Weights of a small transformer language model.
Size: vocabulary 8192, 15.4M parameters.
Architecture: RMSNorm before each block, rotary positions, no biases in attention or MLP, untied embeddings.
Training: a variant of Adam for these matrices, 645M tokens.
MLP neurons of a small language model. Each row is named by its layer, matrix (gate and up: input weights) and neuron, and shows model dimensions 0-95. Each number is 200 + 20 x the weight over its row's rms, rounded and kept within 0 to 999. A neuron's up and down rows have the sign that makes its largest values positive.
A block is one neuron, or neurons of one layer that tend to fire together. After each block is what it responds to, as a language model described it from the Wikipedia text at the highest values.

L7.gate159,239,208,221,201,230,196,201,170,200,192,201,181,206,177,165,199,192,197,181,223,231,198,218,218,223,200,177,233,203,198,207,173,205,227,225,215,196,204,182,211,251,211,182,192,214,218,217,233,185,187,191,188,198,200,209,201,188,199,192,213,167,200,237,198,223,174,224,210,201,163,200,197,247,189,174,178,199,171,216,209,205,204,192,217,211,190,212,137,191,189,183,246,193,165,190,211
L7.up159,184,203,237,193,179,181,196,194,215,200,167,209,221,218,202,192,187,193,159,209,186,192,179,199,188,179,226,185,207,196,203,209,212,193,212,197,258,193,189,209,194,202,201,216,207,185,206,191,197,165,227,183,196,204,210,188,205,206,212,241,232,224,177,180,228,165,230,222,243,187,226,216,212,203,190,164,237,231,213,202,192,217,205,204,238,231,191,201,196,185,190,229,180,213,186,221
L7.gate171,214,174,219,240,226,195,215,195,232,202,213,199,218,237,232,232,211,164,216,188,187,188,212,215,206,211,197,186,180,198,188,190,155,210,194,220,171,181,186,205,169,218,218,182,235,202,197,219,172,193,171,194,193,228,189,228,201,187,195,162,210,192,188,183,193,174,239,236,206,202,197,214,222,214,213,219,199,186,205,186,221,198,163,180,165,187,199,244,198,199,198,194,196,189,183,235
L7.up171,182,188,200,186,168,201,210,202,182,187,205,191,201,203,237,169,180,212,196,200,242,205,196,196,248,230,219,172,171,178,208,179,160,225,229,216,197,188,180,203,218,210,211,185,212,167,206,177,199,229,170,195,221,200,221,207,202,212,184,180,186,205,195,171,207,186,224,202,173,192,222,202,227,200,209,195,182,190,205,173,181,167,148,214,191,222,165,227,229,195,230,214,207,224,203,219
L7.gate236,197,219,172,180,205,192,215,156,191,219,206,213,196,161,236,179,200,222,197,211,211,174,206,183,208,221,210,184,200,198,194,210,199,230,216,196,188,191,190,183,207,180,196,222,223,175,207,165,210,159,241,216,167,197,180,230,203,216,194,220,209,201,236,227,212,184,182,216,182,180,191,195,222,231,174,228,213,184,217,203,200,203,237,224,225,218,183,198,208,193,201,194,187,202,167,171
L7.up236,224,213,168,182,193,189,174,218,219,193,198,171,230,210,185,226,164,171,195,187,178,187,193,223,181,171,200,221,221,197,219,200,214,178,186,224,161,162,190,205,210,225,193,200,168,178,210,209,185,179,173,187,204,175,199,240,194,220,246,227,233,187,205,180,159,180,233,212,173,224,155,189,206,186,204,182,218,191,186,199,196,216,170,209,202,247,146,215,200,184,152,201,213,205,186,246
L7.gate287,199,211,178,203,171,204,199,189,220,198,238,179,183,195,210,229,181,203,176,174,217,220,238,226,187,189,157,230,200,164,197,188,170,207,215,213,207,191,178,222,222,215,199,223,211,194,228,220,200,178,188,206,194,193,214,225,186,170,206,217,215,227,217,219,215,211,220,219,191,168,189,187,226,244,181,254,158,182,226,194,186,190,157,239,200,214,197,200,177,201,200,228,172,209,188,212
L7.up287,214,189,213,194,187,185,214,176,247,218,200,190,195,198,204,146,218,193,205,196,187,195,230,218,198,202,232,207,196,167,201,201,180,192,212,176,168,201,186,213,231,190,164,226,185,196,197,188,193,188,196,200,180,173,196,211,226,187,200,192,233,145,177,236,215,166,195,211,217,195,222,220,188,239,176,185,229,178,209,222,199,189,172,218,220,183,204,187,205,215,193,208,176,206,202,210
L7.gate303,198,234,180,181,179,196,213,209,227,219,204,189,230,207,234,191,198,171,192,185,194,212,223,226,180,197,204,176,151,189,200,229,181,199,224,226,207,180,157,232,233,161,185,195,204,207,234,197,201,189,176,214,178,219,188,188,212,195,232,187,170,207,252,167,209,215,206,182,183,185,219,216,194,223,198,237,180,191,215,205,210,192,209,199,203,235,172,202,179,189,206,196,183,253,216,195
L7.up303,196,201,224,187,168,174,256,206,259,211,211,198,198,207,228,167,217,198,220,228,199,221,188,179,188,166,219,218,166,188,182,193,187,202,207,218,215,215,212,204,225,148,216,182,205,207,184,200,223,195,163,195,192,228,192,215,209,255,185,194,204,187,205,163,181,213,198,216,230,209,239,216,206,213,234,183,215,190,220,226,181,187,202,193,233,208,182,235,188,179,191,220,172,232,188,194
L7.gate462,216,204,203,214,195,171,205,207,201,185,165,215,177,222,197,187,204,177,207,215,184,190,207,214,201,193,207,210,207,185,227,182,191,253,218,222,222,197,218,218,213,182,183,194,215,200,180,194,194,184,175,202,189,224,241,203,205,218,210,210,225,177,176,166,185,168,219,208,216,194,227,191,247,182,189,191,215,164,232,226,201,199,186,190,237,180,199,195,204,198,180,244,215,176,190,214
L7.up462,191,217,203,190,156,186,211,195,181,191,181,183,194,212,187,192,205,168,166,204,155,185,213,221,202,180,183,205,186,218,244,222,198,216,216,174,198,207,184,199,201,184,165,190,227,204,238,188,206,205,179,174,184,233,209,193,197,226,208,225,176,205,224,160,235,200,217,230,216,180,197,212,229,189,178,190,186,200,225,223,183,166,178,191,219,205,224,188,208,194,199,239,210,190,196,200
L7.gate570,238,201,203,174,211,201,226,181,210,181,236,175,215,209,136,213,173,177,169,188,207,238,176,179,207,207,219,213,187,170,223,205,186,237,224,226,187,182,188,222,205,183,204,185,198,190,183,238,184,177,183,162,202,212,201,169,185,173,218,190,147,176,186,182,233,194,213,186,206,177,207,191,216,192,166,181,190,195,218,170,216,188,192,176,197,217,197,154,172,208,221,200,235,213,203,209
L7.up570,184,210,199,193,174,192,199,216,200,204,173,175,166,230,226,196,206,212,176,198,204,212,190,240,180,178,208,181,192,192,217,165,155,223,211,204,183,192,184,216,224,228,176,192,226,181,188,210,213,190,160,187,189,202,198,201,207,194,217,216,233,167,206,206,205,184,237,208,192,212,244,220,190,155,164,196,204,174,194,177,190,204,199,220,229,183,189,190,205,176,185,216,194,230,210,244
L7.gate585,188,208,207,205,193,175,191,182,196,212,197,209,188,184,184,206,212,214,176,209,195,214,191,227,196,168,200,202,205,172,183,182,197,184,214,227,222,189,192,230,214,183,218,229,193,197,198,186,192,180,175,187,185,271,208,196,165,213,211,229,190,218,209,193,214,234,215,240,206,176,241,215,201,224,212,183,185,185,202,227,180,160,198,203,252,212,199,166,222,218,212,234,209,213,200,187
L7.up585,178,208,198,205,195,221,203,245,218,208,210,200,194,213,211,194,197,180,222,195,192,235,184,208,195,190,224,209,168,228,181,188,183,195,210,197,186,189,189,191,226,206,167,211,220,227,234,226,227,205,157,187,168,189,233,215,187,175,221,201,206,217,209,191,189,220,201,214,216,212,184,212,237,178,209,177,223,202,180,226,252,192,191,208,190,193,148,162,175,191,153,187,209,215,205,193
Description: Name-ending word pieces. Final subword piece of a multi-token proper name, mostly surnames repeated as sentence subjects, e.g. Pres|ley, Hans|en, McAll|ister; also places (Rock|ville, Kaship|ur).

L8.gate123,200,225,223,197,196,199,201,175,205,209,202,213,203,213,202,196,212,183,228,201,172,176,182,222,228,164,218,212,189,219,203,215,212,203,234,197,206,189,219,229,214,211,205,177,208,223,238,207,203,231,200,178,181,236,187,170,227,158,173,204,221,214,198,201,217,187,227,203,176,220,168,197,186,238,186,200,209,188,199,224,173,203,190,223,193,177,207,205,222,180,172,238,208,211,223,216
L8.up123,206,217,205,182,188,174,225,216,229,191,231,235,206,214,218,199,217,196,190,204,186,209,213,173,176,207,236,190,158,239,216,227,209,196,203,164,216,199,205,228,188,195,208,220,215,195,239,180,181,228,201,209,236,204,216,206,166,202,250,258,184,202,161,195,221,170,205,217,227,200,182,193,236,227,210,244,225,157,197,181,221,180,211,177,188,194,207,184,221,168,193,176,202,192,194,209
L8.gate330,211,207,165,224,213,203,200,175,190,207,185,198,220,207,208,221,201,165,197,198,172,195,190,185,177,213,228,228,168,199,193,219,182,194,225,211,247,153,174,215,218,200,196,217,239,196,228,221,207,177,186,243,190,176,213,219,206,175,212,199,191,212,206,203,196,214,195,188,184,162,203,197,177,167,211,190,217,204,188,200,181,177,200,207,202,171,206,167,207,190,216,189,189,183,217,242
L8.up330,241,204,210,176,186,213,185,205,219,201,208,224,205,184,204,180,213,200,216,189,179,159,191,205,244,207,183,203,198,195,166,243,211,213,167,200,189,206,218,243,213,213,222,204,177,179,189,205,226,198,186,197,222,184,198,196,202,185,199,209,226,201,196,227,157,188,191,205,227,208,225,196,216,220,204,220,194,217,228,171,196,190,185,240,181,218,188,217,196,174,206,208,208,186,208,185
L8.gate393,204,186,212,220,200,198,184,179,232,215,204,191,181,213,190,175,229,158,247,233,215,211,213,202,177,190,189,163,172,203,200,209,176,177,215,209,208,189,204,198,245,204,217,200,190,182,207,217,220,216,171,227,189,187,236,199,194,192,223,229,205,222,218,196,217,228,187,201,215,163,204,206,210,192,203,214,210,210,202,200,211,176,142,194,191,211,207,207,196,199,233,241,218,202,217,205
L8.up393,158,213,259,182,180,198,199,178,184,196,211,190,211,213,220,199,204,203,175,202,197,219,226,172,201,218,250,198,209,186,149,222,214,220,183,189,182,188,179,191,238,166,210,190,202,190,214,208,190,192,187,199,224,205,236,213,221,194,199,214,189,202,171,209,209,203,212,218,177,183,172,189,202,191,168,215,190,172,207,200,200,169,197,253,203,177,231,167,200,194,210,219,211,217,177,206
L8.gate636,242,207,197,194,166,205,211,177,198,192,220,216,203,227,184,182,213,177,160,191,193,210,215,174,192,208,270,188,180,179,195,201,208,189,200,228,205,190,171,227,216,193,187,189,194,208,194,240,202,182,209,186,198,180,200,195,202,232,233,210,206,208,207,198,200,219,204,169,194,195,158,204,221,175,197,194,201,177,220,212,193,217,196,204,217,168,241,177,202,192,180,208,203,191,192,238
L8.up636,216,222,206,207,178,202,207,233,195,186,205,196,230,209,226,191,204,170,201,196,211,244,210,208,174,211,220,188,163,201,201,203,164,227,204,203,201,199,223,221,229,198,249,207,241,181,171,217,233,228,219,207,218,234,210,240,214,194,198,227,214,201,220,203,204,174,237,184,214,209,200,216,196,176,195,182,224,203,189,231,194,191,180,224,212,202,216,189,195,220,185,217,187,189,182,222
Description: Surname-ending subword tokens. Final word pieces of a person's surname when it is repeated as a sentence subject in biographies, such as Sakagu-chi, Charalampopoul-os, Fo-ster.

L7.gate12,205,229,192,203,198,160,190,210,204,196,210,171,190,200,186,190,186,224,206,189,200,248,198,211,196,223,196,187,203,193,201,202,219,189,218,242,210,193,202,173,183,183,213,206,206,196,199,229,167,188,220,176,174,217,230,208,221,156,210,216,213,186,190,209,197,194,197,197,230,206,211,202,205,213,195,255,213,212,174,244,216,168,209,225,256,186,226,172,205,204,213,191,192,164,207,233
L7.up12,202,203,213,178,188,215,204,220,174,215,174,216,156,206,205,195,165,224,152,246,203,179,187,161,165,206,215,203,209,178,191,209,259,187,227,224,213,212,201,191,181,221,215,220,211,219,208,225,193,159,185,214,196,181,229,185,201,228,199,182,204,208,194,175,239,205,179,206,224,192,161,228,168,228,211,193,194,208,223,244,170,184,182,182,203,203,204,209,202,211,238,182,210,179,190,213
L7.gate19,175,165,181,186,180,205,205,170,210,197,230,215,214,194,191,157,223,213,151,190,194,161,223,165,194,217,203,172,184,181,215,227,170,226,169,231,208,165,196,232,174,177,242,226,211,188,205,214,205,190,189,189,209,208,202,213,233,199,177,187,200,229,215,217,173,193,202,201,194,178,218,174,199,210,204,241,197,190,201,187,144,181,212,203,191,166,207,213,235,198,222,189,213,189,201,194
L7.up19,219,189,194,238,213,191,242,201,203,181,248,192,189,212,185,237,183,206,196,195,236,244,203,203,163,182,189,154,177,161,205,211,185,230,196,181,239,186,194,205,151,201,216,195,207,181,202,221,224,181,177,169,224,178,207,196,212,179,186,189,159,227,190,224,215,184,224,174,182,191,196,197,223,215,211,176,209,209,191,195,191,178,156,186,203,210,234,229,215,195,223,234,204,167,204,189
L7.gate26,170,228,209,213,189,170,195,189,181,181,226,229,221,176,183,203,204,186,198,202,202,216,233,191,206,185,197,252,201,183,207,224,185,178,213,186,208,209,182,191,235,201,222,205,180,197,182,209,196,181,169,215,224,194,205,196,212,180,188,179,170,185,224,205,234,226,199,194,180,209,225,202,186,184,204,180,166,218,189,221,172,165,183,224,231,192,196,196,216,159,200,161,209,198,203,164
L7.up26,236,183,202,204,171,212,189,237,193,179,199,234,212,200,197,213,264,199,162,213,216,225,204,210,195,197,234,209,206,220,203,172,174,237,213,206,208,206,209,203,191,209,229,204,198,211,203,202,222,190,184,177,194,230,194,172,223,170,218,198,209,224,212,205,214,232,195,208,194,174,189,199,168,190,201,185,191,215,176,187,197,177,212,182,207,237,246,214,213,186,183,170,214,211,173,151
L7.gate251,184,204,205,198,201,207,169,183,192,191,203,203,190,171,179,232,196,194,171,182,195,219,198,190,174,222,203,196,177,209,239,234,191,170,246,224,161,207,213,209,180,208,186,246,208,156,198,202,192,170,208,175,175,179,192,199,195,196,230,195,192,209,199,229,201,225,204,187,185,231,203,209,216,189,171,201,202,191,179,222,200,180,193,202,212,197,158,199,194,185,196,184,230,228,234,193
L7.up251,186,216,188,186,204,187,176,224,189,179,215,199,206,175,223,183,216,220,206,253,228,193,208,182,188,209,175,183,187,188,250,224,224,162,197,214,187,197,183,177,181,224,204,199,218,197,205,200,195,181,197,221,192,210,197,212,211,202,181,203,219,192,202,209,209,213,177,243,194,251,174,220,182,205,180,214,180,152,188,160,180,208,188,229,205,145,180,219,223,176,198,189,222,178,240,206
L7.gate263,193,196,173,208,209,200,223,207,194,203,231,184,200,207,224,210,220,196,180,190,218,164,186,199,140,183,194,174,182,216,224,217,209,169,230,236,211,183,186,202,174,169,212,208,270,187,217,187,236,188,203,194,184,169,194,201,211,224,244,174,230,240,211,212,181,251,219,249,237,211,163,192,217,210,195,214,197,195,217,184,192,216,209,220,199,217,223,164,198,215,203,206,193,200,228,186
L7.up263,189,214,147,204,219,234,217,214,183,179,234,257,208,204,242,217,182,156,182,200,210,180,189,190,194,220,198,172,185,174,220,225,216,201,201,240,199,173,191,213,222,165,238,224,235,199,203,230,198,163,189,221,195,188,214,201,237,177,203,185,185,244,185,219,181,220,180,221,188,240,181,223,187,188,212,204,216,195,200,201,186,207,194,194,171,221,214,201,181,213,189,200,226,175,214,233
L7.gate383,213,187,176,218,182,183,200,158,198,188,234,223,198,211,191,205,218,185,191,189,190,226,201,165,161,194,197,199,188,200,240,188,215,204,228,229,205,193,201,217,180,187,183,238,232,198,183,234,185,166,203,234,156,158,232,167,175,208,190,201,189,233,195,222,208,216,209,191,252,223,196,184,173,201,202,242,188,205,195,231,210,180,168,210,209,205,206,177,190,174,210,232,190,200,185,194
L7.up383,197,204,210,161,215,205,230,198,208,195,217,200,207,183,182,196,212,219,205,155,220,174,206,190,186,168,184,186,195,215,221,195,204,201,179,200,215,204,204,200,179,175,202,196,183,220,179,199,189,210,219,209,194,174,199,223,242,143,175,195,198,206,183,172,206,219,219,189,212,197,236,197,178,184,234,210,195,175,177,203,254,237,187,248,185,205,191,190,189,194,183,174,179,198,204,220
L7.gate534,229,185,217,178,191,219,151,200,210,156,261,210,237,167,209,209,215,233,216,206,192,187,218,197,237,219,221,187,188,200,182,195,195,182,194,229,221,215,200,219,238,210,166,178,172,189,227,217,189,213,212,194,213,204,244,170,208,206,228,190,164,221,174,218,203,186,199,192,223,184,203,163,206,199,187,209,192,201,183,162,187,238,181,210,197,154,174,193,217,208,188,173,220,202,204,186
L7.up534,211,220,174,198,219,189,215,168,199,192,213,210,200,164,197,202,161,210,176,199,207,154,217,196,191,204,174,217,193,181,190,205,192,195,195,181,192,162,212,189,196,224,181,195,214,187,197,228,186,215,192,192,164,207,180,191,171,218,217,181,182,157,173,179,202,202,209,188,185,198,209,242,214,194,185,188,191,182,220,158,157,189,228,220,197,200,194,189,185,203,196,190,213,208,180,191
L7.gate630,194,193,167,218,198,221,184,208,164,183,202,195,185,188,190,151,170,205,217,192,165,194,200,191,176,192,173,211,169,218,244,182,219,168,192,206,191,206,194,190,240,203,201,174,172,170,215,208,197,165,211,164,192,231,177,205,215,203,198,198,186,214,205,229,183,209,183,235,222,183,237,234,176,184,189,180,181,185,207,185,161,173,201,190,236,212,180,194,235,203,185,220,179,174,182,190
L7.up630,211,206,190,216,219,196,183,205,229,195,251,223,216,185,221,198,154,179,191,219,191,184,208,198,199,185,169,185,200,184,193,201,205,181,178,221,189,213,227,228,157,179,227,189,225,224,211,198,235,213,232,207,179,232,180,200,176,179,166,195,174,218,204,188,258,201,220,157,222,192,178,208,195,213,216,184,183,198,202,198,170,207,227,186,207,180,200,178,195,177,208,236,174,228,194,187
Description: Elided apostrophes in titles. Apostrophes after elided L or d in French/Italian names and titles (L'icône, d'Orléans); also The/the opening listed titles or institution names.

L9.gate332,206,211,194,210,205,234,212,206,172,204,226,187,152,192,184,207,183,220,181,223,214,211,191,186,211,175,215,226,186,180,235,210,203,226,177,249,222,181,222,229,180,233,187,179,158,215,202,188,203,153,231,199,222,248,215,190,212,167,212,187,199,214,198,175,239,224,199,227,220,202,191,178,182,171,179,213,200,187,209,174,185,200,185,224,223,204,205,203,202,228,186,212,180,198,232,200
L9.up332,205,181,170,222,191,206,193,228,162,208,216,185,191,200,218,211,181,179,193,222,184,205,181,172,208,199,224,196,213,193,216,215,175,170,182,219,191,131,206,244,215,194,213,197,191,230,218,170,196,235,221,221,211,200,217,210,214,185,216,221,174,209,200,190,195,189,207,196,222,228,193,208,188,182,215,161,211,177,202,206,215,227,202,196,211,174,167,213,203,195,193,189,199,207,231,214
L9.gate614,205,211,189,198,158,220,197,211,199,206,207,204,201,207,173,228,196,188,179,182,210,223,215,156,207,214,189,199,190,189,222,209,207,196,233,205,225,194,209,202,204,259,213,185,229,244,242,199,208,202,146,177,216,212,162,218,176,167,161,198,209,182,197,180,205,192,196,205,188,201,200,212,212,205,185,223,157,193,205,196,172,196,228,198,189,214,182,170,204,171,200,194,224,188,207,208
L9.up614,182,205,168,212,196,203,212,200,184,194,204,209,166,213,243,219,206,208,191,194,209,190,187,189,224,233,204,229,220,160,206,194,196,247,182,225,212,195,187,194,204,180,230,201,204,182,179,201,198,193,197,216,159,189,192,214,178,228,169,179,249,222,203,188,195,227,185,201,187,224,184,220,220,212,169,192,230,241,201,180,190,196,200,186,206,201,229,215,219,204,181,212,205,182,204,212
Description: Word-start consonant clusters. Opening consonant-cluster pieces of split words, mostly surnames after a first name or title, such as Sch(midt), St(orl), Bl(omfield), also St. before a place name.

L8.gate30,171,191,210,196,205,196,177,208,208,201,193,190,194,200,214,221,201,220,192,172,209,188,183,192,208,210,174,183,180,186,234,207,192,191,180,237,184,213,209,200,177,191,199,215,202,216,202,190,194,227,244,222,229,221,195,209,229,174,183,205,210,212,210,204,203,206,196,175,192,210,127,172,254,224,179,211,155,168,180,194,208,199,209,215,229,229,183,223,245,220,181,188,203,232,188,190
L8.up30,206,210,187,206,129,223,177,232,181,189,187,201,218,190,200,198,195,197,154,176,195,221,209,176,206,179,230,188,211,205,235,205,224,210,161,178,227,193,188,170,221,204,234,185,227,225,180,207,208,194,218,198,220,226,170,192,202,184,166,191,200,202,204,194,207,189,195,138,187,224,202,214,198,220,196,175,223,187,189,184,204,175,216,187,170,239,168,225,205,203,171,181,198,182,212,214
L8.gate590,178,187,196,203,205,183,215,202,173,209,202,208,181,189,176,235,223,199,192,220,176,205,192,223,182,206,180,195,215,193,232,241,202,210,233,213,194,168,188,210,192,208,227,207,223,212,234,191,178,174,221,230,157,209,235,205,215,193,184,200,184,226,193,175,196,189,201,240,224,200,181,166,224,242,181,165,223,209,218,175,169,199,238,260,195,207,197,179,213,232,199,215,209,160,182,221
L8.up590,205,191,196,189,209,203,210,203,170,204,178,196,210,189,188,219,183,220,182,214,188,217,192,191,207,176,180,213,194,234,226,207,189,181,163,183,195,204,209,176,186,206,164,191,204,143,184,250,228,215,210,186,194,215,161,218,223,170,239,176,205,203,207,208,199,199,199,171,216,193,171,176,207,189,181,214,206,166,193,194,246,224,190,209,162,203,202,251,216,192,187,194,243,187,250,227
L8.gate619,192,235,197,197,161,183,174,200,196,163,218,168,228,209,205,229,206,203,162,202,208,229,185,203,173,197,189,229,206,184,214,231,192,189,175,222,237,190,175,220,205,193,222,172,225,169,198,245,214,188,239,203,178,192,186,195,183,179,179,205,218,220,203,184,198,206,206,222,241,171,207,188,171,206,181,183,171,188,208,240,205,191,204,255,199,168,176,220,179,190,202,200,209,192,211,172
L8.up619,183,214,201,206,225,215,199,237,196,196,228,155,159,200,179,223,199,231,173,199,214,180,214,184,184,186,152,212,190,194,209,174,183,185,194,183,239,189,207,158,210,177,189,185,214,209,219,191,205,188,205,213,209,234,194,201,222,196,214,219,208,239,216,222,183,240,181,217,194,191,202,267,215,206,178,196,198,211,185,200,215,214,185,198,150,206,199,224,195,181,155,209,228,220,215,202
L8.gate628,186,191,189,192,192,190,215,209,185,187,221,224,221,176,207,228,173,239,161,166,189,201,191,182,177,180,189,198,143,162,205,238,188,202,180,195,215,189,196,220,226,201,208,190,222,217,186,202,173,194,171,227,188,231,197,151,207,174,186,194,210,230,188,198,186,194,219,226,232,196,208,179,202,237,189,192,194,210,212,211,192,230,198,214,190,213,182,170,174,227,184,158,154,238,171,201
L8.up628,205,186,209,209,180,201,223,197,150,174,214,217,205,205,193,183,208,159,181,216,210,212,191,186,214,203,220,182,238,194,218,203,157,151,187,184,204,202,190,201,162,244,204,236,221,217,211,211,246,198,217,220,189,170,222,164,195,192,212,212,176,230,220,231,193,192,176,162,204,188,198,195,239,177,178,197,219,155,206,194,184,170,213,214,251,197,181,214,223,207,208,198,229,183,197,186
Description: Inside creative-work titles. Words and word pieces in the middle of song, album, book or episode titles, such as the in Screams in the Night, Love in Power of My Love, ways in Always, Life.